config.toml
n_layer = 11
d_model = 512
n_head = 4
n_kv_head = 4
head_dim = 128
d_mlp = 1024
vocab_size = 8192
activation = "swiglu"
norm = "rmsnorm"
norm_place = "pre"
norm_eps = 1e-05
positions = "rope"
rope_base = 10000.0
rope_fraction = 1.0
qk_norm = false
attn_scale = 0.0884
bias = "none"
tie_embeddings = false
parallel_block = false
init = "uniform"
init_std_qkv = 0.0291
init_std_o = 0.0062
init_std_up = 0.0291
init_std_down = 0.00439
optimizer = "adamw"
lr = 0.000651
beta1 = 0.9
beta2 = 0.95
weight_decay = 0.062
lr_head = 0.00661
grad_clip = 1.0
warmup_steps = 417
schedule = "wsd"
decay_fraction = 1.0
decay_shape = "linear"
final_lr_fraction = 0.0
batch_tokens = 65536
seq_len = 512
doc_mask = false
train_tokens = 900600000
steps = 13743
dataset = "wikipedia_en"
MLP neurons of a small language model. Each row is named by its layer, matrix (down: output weights) and neuron, and shows model dimensions 320-447. Each number is 200 + 40 x the weight over its row's rms, rounded and kept within 0 to 999. A neuron's up and down rows have the sign that makes its largest values positive.
After each neuron's rows, "fires before" lists the tokens most often just after its 100 highest values on Wikipedia text that the model never trained on.

L2.down832,240,101,202,143,144,195,198,222,170,224,223,205,147,236,160,212,157,191,126,259,190,249,196,247,222,194,302,189,150,225,190,197,204,175,175,271,170,247,195,313,183,218,152,272,104,200,114,227,181,176,216,151,139,184,280,121,195,229,183,207,155,224,204,172,153,188,182,231,226,175,292,172,177,202,221,173,204,202,240,211,151,141,200,226,224,166,275,173,180,246,226,101,87,228,252,136,241,226,228,172,216,217,184,107,206,212,142,173,228,206,197,231,185,122,212,195,239,224,162,188,184,248,132,253,205,154,186,117
fires before: "=", "1"

L2.down784,183,187,170,159,190,244,198,215,172,183,184,235,191,186,197,200,183,213,102,143,166,262,202,184,120,161,157,184,202,247,142,234,219,294,209,227,204,206,210,252,208,167,233,163,264,209,165,209,194,166,247,210,206,199,224,232,218,215,139,201,175,191,178,211,189,192,204,187,205,123,177,155,193,154,219,158,215,169,166,155,255,176,244,239,173,266,243,172,195,172,231,141,198,292,200,216,204,188,178,230,216,107,96,106,105,288,100,177,186,285,279,234,218,184,163,183,201,235,210,270,176,262,224,127,216,165,290,226
fires before: "="

L2.down802,220,222,210,192,213,154,235,231,168,107,204,203,164,260,224,204,299,166,211,186,154,154,128,224,237,221,222,219,134,222,155,208,242,139,230,189,184,315,177,188,165,172,246,180,145,195,188,197,176,227,136,157,207,141,257,174,186,183,182,231,187,176,247,201,126,148,184,233,170,200,134,235,276,252,212,185,211,210,224,275,255,232,210,203,154,208,174,175,199,199,192,154,231,125,229,198,294,155,153,207,171,186,154,245,182,208,70,250,236,150,126,190,182,212,175,305,220,162,102,220,172,230,278,235,221,147,207,155
fires before: ".", " |", ")", " kg"

L4.down331,105,147,246,228,262,267,140,144,212,142,191,223,238,87,257,196,171,228,235,155,222,249,227,196,172,252,187,178,137,177,216,176,216,236,160,201,199,142,219,185,173,157,187,198,156,189,158,227,139,268,270,222,210,168,264,231,221,257,177,198,198,245,125,164,161,205,198,242,248,165,182,194,213,149,154,231,197,192,140,207,144,228,155,194,192,190,196,160,269,181,185,254,241,220,195,207,255,176,282,235,192,239,207,219,175,216,217,176,172,184,240,204,187,180,143,210,193,207,240,218,219,224,276,266,207,155,191,205
fires before: "s"

L7.down811,221,167,160,237,169,138,231,285,190,210,212,178,267,254,245,174,234,197,258,185,191,180,182,211,158,208,263,218,126,201,229,275,190,273,189,246,155,266,174,188,214,246,221,257,230,175,248,196,196,193,173,191,202,119,228,255,203,260,147,215,208,161,232,144,161,229,199,291,143,264,170,213,141,186,171,282,215,223,210,229,204,192,159,184,212,229,173,192,258,182,197,150,247,112,204,99,224,207,232,168,165,158,171,209,206,251,125,190,181,249,196,171,148,247,225,131,254,217,196,180,169,170,191,321,218,191,190,233
fires before: "="

L2.down352,194,214,243,122,149,207,139,203,192,210,149,222,146,143,131,244,171,136,92,193,172,212,216,178,196,153,219,204,197,240,175,209,258,251,222,227,207,124,134,138,154,209,223,170,165,216,213,154,128,152,182,251,250,146,201,254,226,231,170,192,206,157,166,200,291,109,227,229,134,170,180,213,176,201,249,262,194,144,235,224,228,227,139,158,237,233,184,162,177,275,200,203,271,158,267,186,165,209,209,200,182,152,156,152,126,220,159,214,177,144,278,156,263,187,206,218,181,173,141,188,206,189,137,194,144,106,213,229
fires before: "=", " |", "\"", " R"

L2.down257,246,198,253,275,203,231,259,181,178,218,144,183,174,177,247,162,133,222,227,255,156,208,151,166,141,207,180,149,191,199,237,173,224,248,172,200,195,185,264,269,140,177,255,211,219,206,180,242,171,228,289,194,149,263,190,252,176,206,230,213,182,213,218,178,199,240,187,202,209,220,183,150,208,177,130,189,221,238,206,166,190,239,22,170,208,248,212,170,149,194,266,208,184,203,235,257,238,217,226,234,282,169,237,216,187,207,202,241,67,184,270,173,168,193,138,168,167,188,206,98,227,269,234,189,209,193,203,171
fires before: "-"

L4.down809,157,247,258,225,125,179,160,220,252,153,230,236,203,190,267,173,196,226,251,192,177,160,242,283,166,207,203,168,193,249,208,189,68,219,202,214,163,252,196,176,190,183,150,238,215,184,192,154,265,217,226,119,169,175,140,198,162,171,152,281,218,243,168,179,119,208,218,205,204,239,225,192,222,172,170,257,261,163,179,185,219,147,143,205,202,202,154,170,133,201,275,184,248,203,197,196,154,198,195,278,208,230,233,255,156,156,306,198,255,230,160,224,153,237,130,178,164,197,209,221,258,213,226,150,205,196,220,184
fires before: ",", " is", "\n\n", "'"

L8.down473,202,227,241,183,190,187,223,135,200,193,191,229,219,217,138,219,188,152,161,151,226,213,136,250,223,187,210,123,270,241,176,253,290,161,190,204,132,160,177,168,198,184,155,204,213,221,148,252,163,263,155,190,254,184,171,162,153,155,244,178,182,193,189,174,131,240,202,169,206,274,196,218,161,217,174,206,325,155,148,214,238,189,167,159,212,169,236,228,225,177,210,125,224,209,204,246,196,238,182,192,188,219,220,169,218,136,108,223,149,274,221,184,238,190,190,232,177,196,175,235,253,175,136,138,178,265,125,212
fires before: "=", " life", "aged", " ="

L7.down836,154,236,228,161,157,229,190,178,162,219,194,244,183,284,205,218,139,182,176,229,111,180,176,196,169,250,200,244,184,168,188,192,247,191,140,227,159,105,218,172,201,247,168,209,215,259,205,235,197,220,239,305,183,171,204,258,190,273,239,191,225,283,203,133,218,211,221,236,280,205,200,188,228,293,180,270,228,192,180,221,188,218,167,197,191,253,186,246,180,181,251,229,168,186,235,171,193,141,197,151,203,232,176,162,211,227,318,193,182,171,277,223,190,169,248,245,237,199,209,212,220,97,181,208,185,187,261,188
fires before: "ti", "ting", "ted", "tor", "te", "ed"

L7.down666,261,177,191,195,211,240,189,199,154,217,228,195,204,170,317,170,145,183,171,235,229,238,199,179,220,205,200,207,260,198,253,162,223,212,227,191,134,187,196,191,205,148,228,232,123,171,201,161,188,203,180,186,271,188,170,246,177,159,177,184,236,269,197,229,185,211,158,213,178,120,195,231,203,181,188,248,242,158,151,210,119,172,190,172,185,196,200,211,217,212,204,165,212,203,274,199,211,231,190,128,201,211,174,141,248,218,265,185,245,182,181,165,203,169,163,194,187,206,126,251,220,223,212,172,140,234,210,149
fires before: " |", "."

L4.down786,213,135,199,186,226,155,170,135,211,197,223,177,191,223,121,221,275,188,255,194,163,174,238,171,236,248,165,220,161,178,154,308,203,197,221,213,255,187,166,200,205,159,174,186,118,215,181,221,273,200,187,288,172,203,206,217,168,225,133,176,210,240,176,195,191,141,177,179,181,184,179,244,152,153,289,201,186,175,172,188,233,171,231,197,162,204,229,206,177,220,230,197,172,197,181,199,159,228,160,223,200,141,148,243,192,303,118,205,204,207,189,266,146,237,192,235,149,205,123,271,253,193,142,196,213,187,174,214
fires before: " L", " W", " 3", " 1", " 0", " 5"

L4.down899,131,222,145,178,204,172,162,238,203,246,195,164,200,145,187,159,187,196,206,194,137,161,154,243,205,231,191,220,164,156,172,249,158,224,183,235,283,252,173,178,183,212,220,161,178,231,146,203,203,242,226,178,195,195,195,246,216,257,256,183,123,203,276,242,211,217,192,244,190,187,153,135,215,229,201,146,174,204,223,249,208,194,286,142,287,219,210,197,227,184,235,272,220,172,169,199,163,226,189,222,183,225,221,190,137,163,124,193,261,225,178,211,246,236,251,242,180,160,203,157,198,219,192,146,166,260,251,211
fires before: "=", "\n\n", "\n", "He", "Early", " He"

L7.down364,150,173,168,191,209,288,207,187,265,179,167,185,221,218,282,201,222,120,160,214,149,219,214,204,188,198,203,132,188,248,138,206,216,216,160,218,194,173,184,151,191,242,207,182,239,208,241,236,150,294,225,156,185,192,231,231,224,175,217,189,206,198,113,197,232,214,202,229,209,179,213,198,171,163,251,215,199,230,198,168,104,246,176,212,159,209,179,163,194,205,197,167,274,179,118,261,230,138,270,188,200,210,230,178,190,212,358,202,198,224,204,180,216,212,181,203,263,242,178,114,203,147,218,204,202,197,222,167
fires before: "s", ",", ".", ")"

L2.down757,189,173,219,163,170,137,145,211,147,127,206,153,214,256,214,194,228,128,198,185,192,175,169,216,147,178,161,234,220,166,185,172,217,201,261,222,209,226,185,147,182,196,197,197,245,233,265,268,131,170,149,164,209,176,200,207,211,166,247,167,190,235,272,184,227,150,189,120,166,193,190,264,174,187,184,248,183,204,225,211,216,208,234,162,175,154,232,151,179,195,220,237,225,136,196,232,99,154,187,159,241,184,228,193,212,188,61,242,197,263,140,195,209,178,132,202,145,237,166,190,222,195,184,134,200,150,167,180
fires before: ",", ".", " and", " he", " the"

L8.down421,189,234,171,208,151,212,198,224,175,151,144,200,174,199,173,226,118,222,135,228,214,219,167,196,211,109,225,252,186,178,158,195,198,154,212,197,224,241,204,147,201,226,187,228,107,228,196,230,191,229,211,195,161,163,126,160,162,238,238,180,170,275,227,202,136,222,200,207,228,228,186,180,170,194,212,185,209,215,215,202,168,184,174,149,227,185,131,165,201,234,234,177,234,181,219,228,228,172,185,173,262,156,186,199,202,230,22,176,283,233,294,241,231,231,201,171,235,233,174,212,154,248,226,188,185,220,163,173
fires before: " |", " (", "."

L2.down794,240,213,206,165,274,210,173,201,219,248,251,187,205,129,193,187,177,219,198,242,185,176,154,227,247,161,195,358,119,185,222,191,204,195,202,282,196,279,151,119,159,199,164,178,220,244,158,211,212,155,225,226,191,248,248,156,190,214,175,204,158,170,205,191,206,197,184,230,241,212,194,231,167,267,177,259,155,185,127,231,245,134,195,287,236,152,152,202,237,187,221,137,213,195,212,191,255,231,224,207,216,187,227,178,184,227,196,233,272,152,160,259,219,223,199,303,167,227,177,190,243,211,146,246,267,242,150,149
fires before: "=", "History", "Career"

L7.down157,193,207,228,187,187,118,206,202,171,245,172,210,210,231,246,185,144,224,170,211,203,217,184,119,179,247,189,265,215,264,205,146,226,206,160,265,233,185,248,154,280,191,129,185,175,208,221,229,173,219,152,172,230,193,168,142,195,221,200,213,169,198,237,174,155,280,179,197,214,189,165,218,131,230,132,161,208,198,185,219,236,165,244,210,252,224,171,161,193,130,189,175,112,212,161,208,172,215,201,252,197,225,204,147,146,180,205,241,143,187,248,212,245,174,203,158,237,220,191,247,119,233,199,301,242,235,192,188
fires before: "-", "e", "n"

L2.down851,162,159,197,150,201,216,210,190,153,157,170,120,229,157,212,125,242,137,255,220,250,240,205,92,234,271,187,178,227,170,115,208,228,202,162,232,154,206,200,183,204,178,191,182,185,202,207,181,171,190,214,154,202,228,228,270,223,235,209,282,155,255,244,169,209,143,265,171,173,168,188,162,161,173,149,269,165,212,262,308,152,108,251,264,218,235,173,190,200,191,128,211,232,135,157,243,127,205,171,163,190,269,172,234,139,221,262,219,143,209,214,237,306,208,188,150,154,224,187,176,156,225,178,189,234,153,167,208
fires before: ",", ")", "\n\n"

L8.down616,184,186,249,189,348,137,236,201,170,245,190,197,147,177,245,219,199,234,160,246,268,222,187,244,203,209,246,212,157,172,204,249,98,198,156,146,261,167,136,150,176,209,212,150,158,157,179,211,194,221,154,240,280,238,192,144,199,208,213,241,157,211,111,255,223,189,188,191,183,188,240,227,182,200,199,164,201,211,184,188,223,322,215,205,200,192,241,152,216,194,183,181,140,186,265,199,245,290,153,198,233,257,258,153,252,195,269,241,251,199,178,184,229,250,174,208,249,189,172,226,194,240,256,214,129,224,250,157
fires before: " |", "=", ")"

L8.down214,251,278,155,214,214,270,192,169,170,235,242,183,185,132,151,188,298,163,249,147,123,174,177,176,185,157,180,244,254,248,192,175,197,174,261,248,200,194,215,219,201,266,207,159,191,236,184,205,214,228,210,224,227,156,230,233,169,213,232,172,256,127,169,219,231,235,247,187,168,108,238,117,185,183,247,181,198,187,181,199,253,145,241,186,192,141,160,175,133,224,197,226,159,210,206,214,164,119,188,168,153,198,204,251,186,171,162,192,140,211,196,153,204,188,260,152,127,165,197,191,170,179,101,191,292,202,202,223
fires before: "'", ";", "ed", "."

L7.down593,172,204,231,185,154,224,195,117,198,239,231,166,251,273,180,178,209,143,224,218,189,224,223,139,192,207,238,145,134,231,137,227,238,215,214,226,193,224,173,217,196,174,163,210,215,266,222,198,202,219,201,163,226,177,189,180,170,208,230,136,154,178,233,246,198,142,208,233,156,184,107,142,154,231,180,195,164,174,160,159,146,95,146,161,155,233,204,150,173,180,197,205,195,151,206,182,179,153,182,260,237,213,239,206,197,264,170,211,195,187,214,182,122,153,243,217,204,239,204,176,208,222,207,149,233,186,199,206
fires before: ",", "\n", "gl", "\n ", " |"

L8.down195,171,152,194,177,250,164,233,152,188,207,205,171,198,220,191,181,258,145,216,214,191,139,196,194,155,188,172,139,205,167,209,285,194,173,192,195,169,168,233,188,208,184,194,271,215,226,241,230,217,176,170,232,186,227,244,218,142,209,172,233,218,166,224,274,269,179,184,210,176,255,127,215,219,131,301,187,178,181,223,175,203,120,297,201,216,204,194,177,254,201,165,175,236,174,250,240,190,277,194,156,143,138,197,210,248,184,171,148,313,242,232,209,236,233,163,252,143,242,201,154,206,196,191,246,196,223,197,193
fires before: "'", "-", "–", " -", " be"

L8.down683,180,194,202,183,248,197,163,272,230,160,231,143,172,294,268,256,201,207,134,178,166,219,232,232,205,198,250,195,170,190,167,218,128,235,208,237,228,228,193,159,185,186,188,244,226,281,235,215,190,219,223,182,137,168,294,209,298,187,208,266,107,215,255,185,123,159,127,206,260,174,225,211,186,175,146,180,192,258,182,168,304,138,184,210,131,154,171,201,132,163,237,189,264,185,161,165,271,195,183,191,171,168,152,255,187,133,181,233,212,249,219,140,187,263,185,244,207,199,215,232,202,239,235,166,170,154,195,189
fires before: ",", " May", " March", " July"

L4.down722,200,260,230,138,184,152,229,200,188,229,207,152,231,281,170,216,248,182,221,198,121,145,204,118,198,169,213,205,156,123,167,154,158,165,253,190,217,234,135,215,190,203,240,217,267,193,199,232,204,179,174,116,225,194,229,207,194,223,170,209,199,215,161,163,220,156,233,150,157,178,171,207,223,214,194,206,217,224,122,205,166,214,166,253,170,207,183,194,140,224,239,264,164,305,151,262,261,163,208,205,234,182,162,145,175,239,247,187,217,134,163,307,273,173,136,258,233,123,279,220,227,232,206,255,137,232,222,233
fires before: "="

L7.down742,228,172,228,173,165,272,186,168,120,177,184,155,238,152,257,246,200,271,210,161,252,144,236,152,178,175,185,175,165,166,195,168,202,181,200,193,185,220,190,203,190,179,179,176,188,218,250,229,210,254,201,234,170,182,166,220,147,166,192,201,206,162,200,209,157,162,144,191,220,193,191,211,207,258,263,272,183,216,142,212,176,149,242,245,232,150,156,213,240,183,133,152,159,168,195,180,154,238,224,165,230,203,218,236,158,174,0,286,228,178,206,161,179,221,227,245,193,264,210,194,211,183,161,196,159,212,175,215
fires before: " the", " Clay"

L7.down822,202,272,233,175,243,222,170,123,186,155,258,265,183,162,211,226,257,258,212,136,226,200,244,138,160,207,174,216,265,195,195,207,192,200,177,245,130,184,246,160,209,200,194,197,213,210,209,148,209,248,240,182,258,171,230,198,196,176,251,148,132,225,214,206,204,189,200,199,174,261,197,201,117,282,251,138,196,231,283,183,173,123,202,214,240,153,268,193,174,160,234,228,175,149,250,199,215,207,221,190,133,188,141,167,298,195,162,172,207,212,209,180,253,203,240,201,201,239,159,233,228,229,153,205,216,257,210,177
fires before: "="

L8.down425,170,223,204,156,192,232,145,110,149,196,184,138,196,178,226,192,255,211,232,200,160,144,197,213,199,201,190,213,268,171,203,223,231,140,201,165,192,214,187,236,239,204,232,169,217,248,165,174,189,161,192,227,204,188,237,193,240,183,241,177,227,159,181,180,212,219,188,208,135,147,256,159,193,120,182,177,161,278,216,198,231,264,209,199,216,193,237,151,188,223,180,210,221,129,149,253,201,193,171,221,141,250,251,250,309,142,5,189,227,215,209,212,317,264,236,205,223,183,237,165,230,191,182,233,178,214,230,195
fires before: ",", " and", ".", ")", "s", " ("

L7.down104,258,184,160,168,198,224,143,98,162,223,139,193,169,225,266,234,184,243,166,140,180,214,202,193,228,303,142,224,79,200,197,131,167,220,158,202,197,209,98,136,231,131,184,120,198,270,184,141,215,196,203,134,162,154,152,215,218,246,200,188,179,208,175,213,236,215,170,235,159,152,165,105,194,293,213,112,212,239,179,174,220,238,268,120,253,228,142,102,156,171,232,195,211,230,157,218,198,192,120,228,161,195,204,164,156,135,212,187,233,97,299,210,155,237,172,235,192,250,205,237,231,224,149,167,213,143,195,142
fires before: "-"

L8.down116,134,204,152,232,229,229,141,169,161,231,191,148,230,124,210,211,173,258,200,187,230,182,164,178,238,209,144,201,232,139,197,224,156,193,206,194,221,200,167,238,241,251,281,145,161,248,162,184,227,209,194,216,256,172,123,248,200,209,247,174,190,253,190,122,197,190,149,206,210,189,198,250,232,157,316,190,237,154,162,156,161,234,150,182,265,156,206,199,262,236,168,224,248,201,253,216,209,236,192,144,185,191,290,181,185,193,234,254,177,197,199,165,182,184,179,205,199,162,216,204,236,171,241,282,106,140,157,269
fires before: "\n", "s"

L8.down361,231,233,176,197,204,234,192,264,200,163,176,235,117,163,243,175,326,200,223,240,197,155,257,272,216,227,223,198,116,179,178,228,211,250,251,153,181,149,178,201,161,180,172,183,226,193,226,219,216,211,239,178,147,175,221,223,204,245,227,263,189,175,236,198,248,233,221,207,209,176,212,219,151,253,217,150,208,260,188,139,236,195,161,267,160,312,164,262,186,222,242,175,192,161,221,174,231,202,261,217,154,210,205,223,143,230,188,185,206,158,195,277,270,215,207,237,235,106,199,150,223,186,150,171,186,208,208,282
fires before: "'", ",", " -"

L7.down501,159,180,214,223,176,151,143,229,163,212,180,222,176,105,209,109,186,213,159,268,232,237,199,139,253,239,189,183,126,153,200,191,212,254,221,174,240,213,212,216,189,147,212,247,162,224,204,271,192,205,176,83,210,125,183,239,185,169,216,250,89,139,230,156,186,193,142,150,244,261,198,197,218,259,274,253,179,210,260,182,148,213,233,154,191,168,246,198,182,193,231,227,244,174,135,218,195,132,187,214,186,218,166,241,211,167,194,194,213,202,188,254,201,180,138,201,142,230,151,142,160,245,189,141,248,186,285,213
fires before: " |", "}", " L"

L2.down382,208,156,164,218,235,181,211,174,215,212,95,282,231,228,221,191,184,128,138,166,170,245,196,177,196,211,182,208,240,223,169,258,188,196,153,208,249,201,213,250,236,173,169,135,206,179,252,184,148,184,265,172,223,253,249,208,211,253,246,169,169,133,173,223,165,215,214,208,161,132,196,191,205,223,215,191,201,183,94,161,234,231,180,206,188,224,249,125,155,190,208,170,197,292,218,200,258,147,172,142,240,223,176,150,143,244,161,193,294,219,284,166,202,124,221,277,191,251,225,219,151,253,262,211,189,220,273,216
fires before: "=", "\""

L7.down989,222,208,222,152,179,220,125,252,184,228,202,194,221,120,223,124,215,199,161,195,156,172,199,204,147,230,197,139,223,249,223,163,231,198,282,155,190,230,156,156,186,170,235,160,194,174,177,197,180,176,182,155,147,148,252,295,260,207,208,216,218,199,87,242,196,231,233,246,206,223,206,147,195,169,207,235,198,242,213,130,181,218,216,179,207,186,182,191,209,241,135,196,196,225,231,229,170,332,178,286,211,270,173,241,206,229,129,226,192,214,239,185,268,149,196,209,102,191,149,197,147,211,226,293,219,229,216,144
fires before: "s", "kers"

L7.down634,245,208,174,204,188,201,185,182,204,185,191,179,208,168,192,311,196,192,229,196,216,290,186,239,201,274,181,180,184,211,237,142,226,190,183,224,196,216,213,232,181,152,186,262,219,229,199,158,113,193,214,192,220,180,183,234,180,157,275,158,162,215,247,150,195,266,156,241,189,209,195,212,149,264,188,204,159,192,226,171,172,189,190,221,221,250,220,172,175,252,219,213,140,219,230,160,224,204,215,260,269,242,191,165,232,242,194,254,170,223,149,181,247,164,175,246,170,184,162,145,232,197,235,166,126,265,189,154
fires before: "|", "-", " |"

L8.down502,204,177,193,153,233,146,227,238,219,224,146,187,144,201,243,212,165,217,221,183,233,138,270,190,144,154,235,246,167,201,193,229,207,247,213,123,201,215,284,220,204,173,202,214,231,203,215,219,222,221,162,245,151,186,229,242,230,167,184,183,259,170,159,218,241,140,208,247,136,216,297,214,168,155,160,261,164,114,169,254,242,223,246,169,240,176,156,132,301,183,175,162,244,129,206,174,173,206,230,240,148,203,164,240,216,190,62,181,294,195,222,257,241,212,219,131,181,226,135,170,178,191,296,222,210,239,252,251
fires before: "-"

L7.down358,125,174,197,158,206,234,143,226,198,152,194,159,250,229,112,190,155,171,193,185,136,164,178,230,152,222,209,161,169,209,105,227,208,197,142,180,165,211,192,262,222,211,266,125,187,234,218,157,193,151,167,207,207,202,217,227,184,118,188,184,102,171,206,101,191,142,200,214,176,151,197,198,216,170,154,258,189,162,153,198,164,222,218,209,204,180,165,202,138,255,246,159,171,251,134,186,180,235,249,179,149,218,279,231,150,213,307,220,117,210,162,157,207,159,207,250,171,272,217,217,255,156,186,211,235,138,181,219
fires before: "ti", "te", "l", "nt"

L4.down279,206,171,209,156,288,155,157,220,158,221,248,205,103,177,215,228,226,239,148,181,160,177,213,165,163,224,187,178,199,123,239,243,211,217,208,235,187,200,257,146,260,182,262,101,163,250,177,201,209,205,223,211,241,136,190,201,187,208,221,227,191,210,170,201,229,252,182,204,192,238,160,202,160,241,196,158,186,259,142,169,185,186,249,235,202,259,180,191,217,146,217,93,279,178,281,239,212,258,213,165,166,226,173,249,212,150,84,197,154,209,167,177,227,248,193,193,223,175,217,186,193,171,155,222,180,193,170,121
fires before: " a", "\n\n", " an", " the", "e"

L8.down1018,258,168,166,237,194,182,263,152,140,182,224,142,223,134,216,213,153,203,227,229,230,254,203,186,255,231,207,240,216,157,216,189,256,236,228,243,113,158,236,242,203,242,154,275,188,186,206,223,209,185,252,251,215,166,191,214,198,158,233,166,166,259,159,155,181,222,220,267,101,228,201,236,158,212,237,305,159,187,112,197,203,215,187,169,119,187,207,180,208,225,177,222,188,136,133,228,239,177,190,247,221,221,163,191,203,266,200,203,147,283,175,265,204,211,171,261,182,181,206,191,164,236,198,230,227,210,236,188
fires before: "|", "ti", " |"

L2.down741,219,176,166,216,169,256,151,234,229,204,203,239,199,130,221,134,230,91,266,253,243,136,183,175,216,264,190,127,266,190,207,195,224,225,186,193,174,271,196,177,199,238,208,249,247,285,139,167,146,222,200,189,196,169,191,220,245,172,238,209,216,193,158,190,213,138,245,139,191,170,218,147,199,191,178,179,145,169,177,255,133,193,229,142,183,225,174,240,189,182,115,206,229,227,174,204,241,154,165,187,179,229,137,233,170,181,241,276,216,299,229,139,233,223,252,172,188,240,228,223,183,227,247,255,173,192,211,100
fires before: ",", ".", ")", " that", " to", "–"

L2.down696,235,180,175,247,192,235,182,173,235,168,190,206,198,141,240,208,202,160,275,218,126,155,208,286,210,267,150,201,181,155,236,233,230,269,190,199,239,263,227,181,191,301,176,132,215,194,172,179,166,212,238,172,219,198,220,234,186,222,221,149,240,175,243,152,124,224,231,204,193,138,216,233,200,229,191,206,194,288,177,224,187,236,226,234,227,165,209,187,195,179,247,145,190,251,190,123,200,171,174,201,285,240,161,195,194,210,245,237,220,201,201,207,215,182,220,229,141,209,238,201,214,208,204,209,269,236,165,205
fires before: "\n", "=", "\n\n", "n"

L8.down642,159,206,242,226,170,233,230,197,188,212,253,183,216,239,175,204,169,157,243,205,209,256,197,166,201,203,234,238,253,244,184,223,197,256,224,276,192,224,279,91,211,163,202,191,132,160,179,153,163,193,189,236,185,242,239,182,282,189,167,187,177,243,199,97,187,182,185,215,255,221,173,149,165,246,264,300,183,284,151,160,246,160,198,183,230,187,165,217,166,184,223,244,190,186,201,193,149,147,232,133,292,249,226,192,276,200,84,259,213,287,181,197,195,216,164,215,190,233,145,277,157,172,219,259,180,220,209,158
fires before: ",", " and", " by"

L8.down465,170,200,82,225,187,222,179,238,221,171,273,240,143,203,188,284,196,178,198,99,292,249,200,230,227,218,185,176,164,225,178,160,124,199,248,188,229,188,187,242,258,193,196,231,196,160,201,188,131,113,183,209,269,119,234,106,249,154,222,140,219,232,192,286,165,172,156,238,167,257,158,194,153,217,144,235,219,158,209,195,179,199,149,250,226,140,181,159,218,251,146,236,196,216,166,180,250,202,226,223,178,157,199,184,223,180,101,107,281,174,156,236,182,227,120,211,202,176,185,225,215,159,225,196,186,203,215,235
fires before: ",", " the", "s", ".", " he", " that"

L4.down38,218,172,148,135,228,192,180,171,198,171,123,199,205,228,213,175,247,118,226,224,206,201,241,260,141,132,187,202,233,225,223,257,149,216,151,224,197,269,177,135,157,216,202,207,204,221,255,213,194,275,210,234,186,182,150,129,224,188,240,278,239,177,162,222,253,172,207,219,289,197,193,177,186,268,254,219,127,234,257,159,195,255,273,224,193,151,151,234,214,192,179,226,226,236,206,226,149,202,191,236,245,237,221,211,161,170,90,232,142,224,176,186,298,246,192,234,239,142,178,190,173,211,195,121,192,185,211,233
fires before: ",", ".", " and", " ;", " to"

L7.down717,179,213,177,139,223,243,155,167,221,217,210,193,208,97,209,220,210,153,239,244,242,211,212,164,185,173,119,196,219,162,191,204,222,162,272,164,172,282,223,220,238,159,225,182,238,276,179,237,215,253,205,255,167,183,257,191,237,234,270,119,214,157,201,189,211,241,268,220,225,194,113,202,220,249,226,194,214,161,181,153,129,94,181,251,99,226,168,139,182,135,208,279,198,211,218,246,186,247,220,162,181,166,194,166,164,272,236,274,199,208,224,208,185,149,257,219,213,167,186,159,222,205,230,135,205,231,94,204
fires before: "'", ";", "–"

L7.down605,201,235,191,142,224,231,180,188,264,133,267,219,227,154,228,225,267,172,235,243,270,214,225,200,181,180,181,150,255,179,294,226,198,293,206,262,154,245,237,195,231,248,263,289,167,180,208,154,217,203,258,201,173,230,176,202,216,203,187,112,173,296,153,164,191,157,268,218,175,223,161,183,103,249,221,168,263,173,132,173,178,201,289,136,210,230,184,132,201,190,243,231,238,246,223,162,184,171,251,218,235,210,149,123,188,202,132,168,302,202,185,247,234,198,247,142,226,233,223,215,115,236,226,141,129,192,182,183
fires before: ",", " |", " his"

L7.down938,176,192,217,162,123,174,210,162,246,258,199,228,222,230,227,241,223,225,211,162,183,209,159,194,208,181,176,100,170,184,172,170,292,136,251,221,191,130,242,205,204,174,119,287,225,209,147,204,137,194,218,136,208,213,196,186,177,235,203,143,191,251,165,142,225,219,239,263,226,238,208,223,210,250,247,184,174,176,172,176,207,185,248,143,215,255,267,144,195,169,127,263,191,158,145,177,225,203,160,261,209,197,117,127,179,224,265,159,238,217,226,273,204,163,181,187,168,168,200,191,221,209,181,145,130,207,179,231
fires before: "|", " |"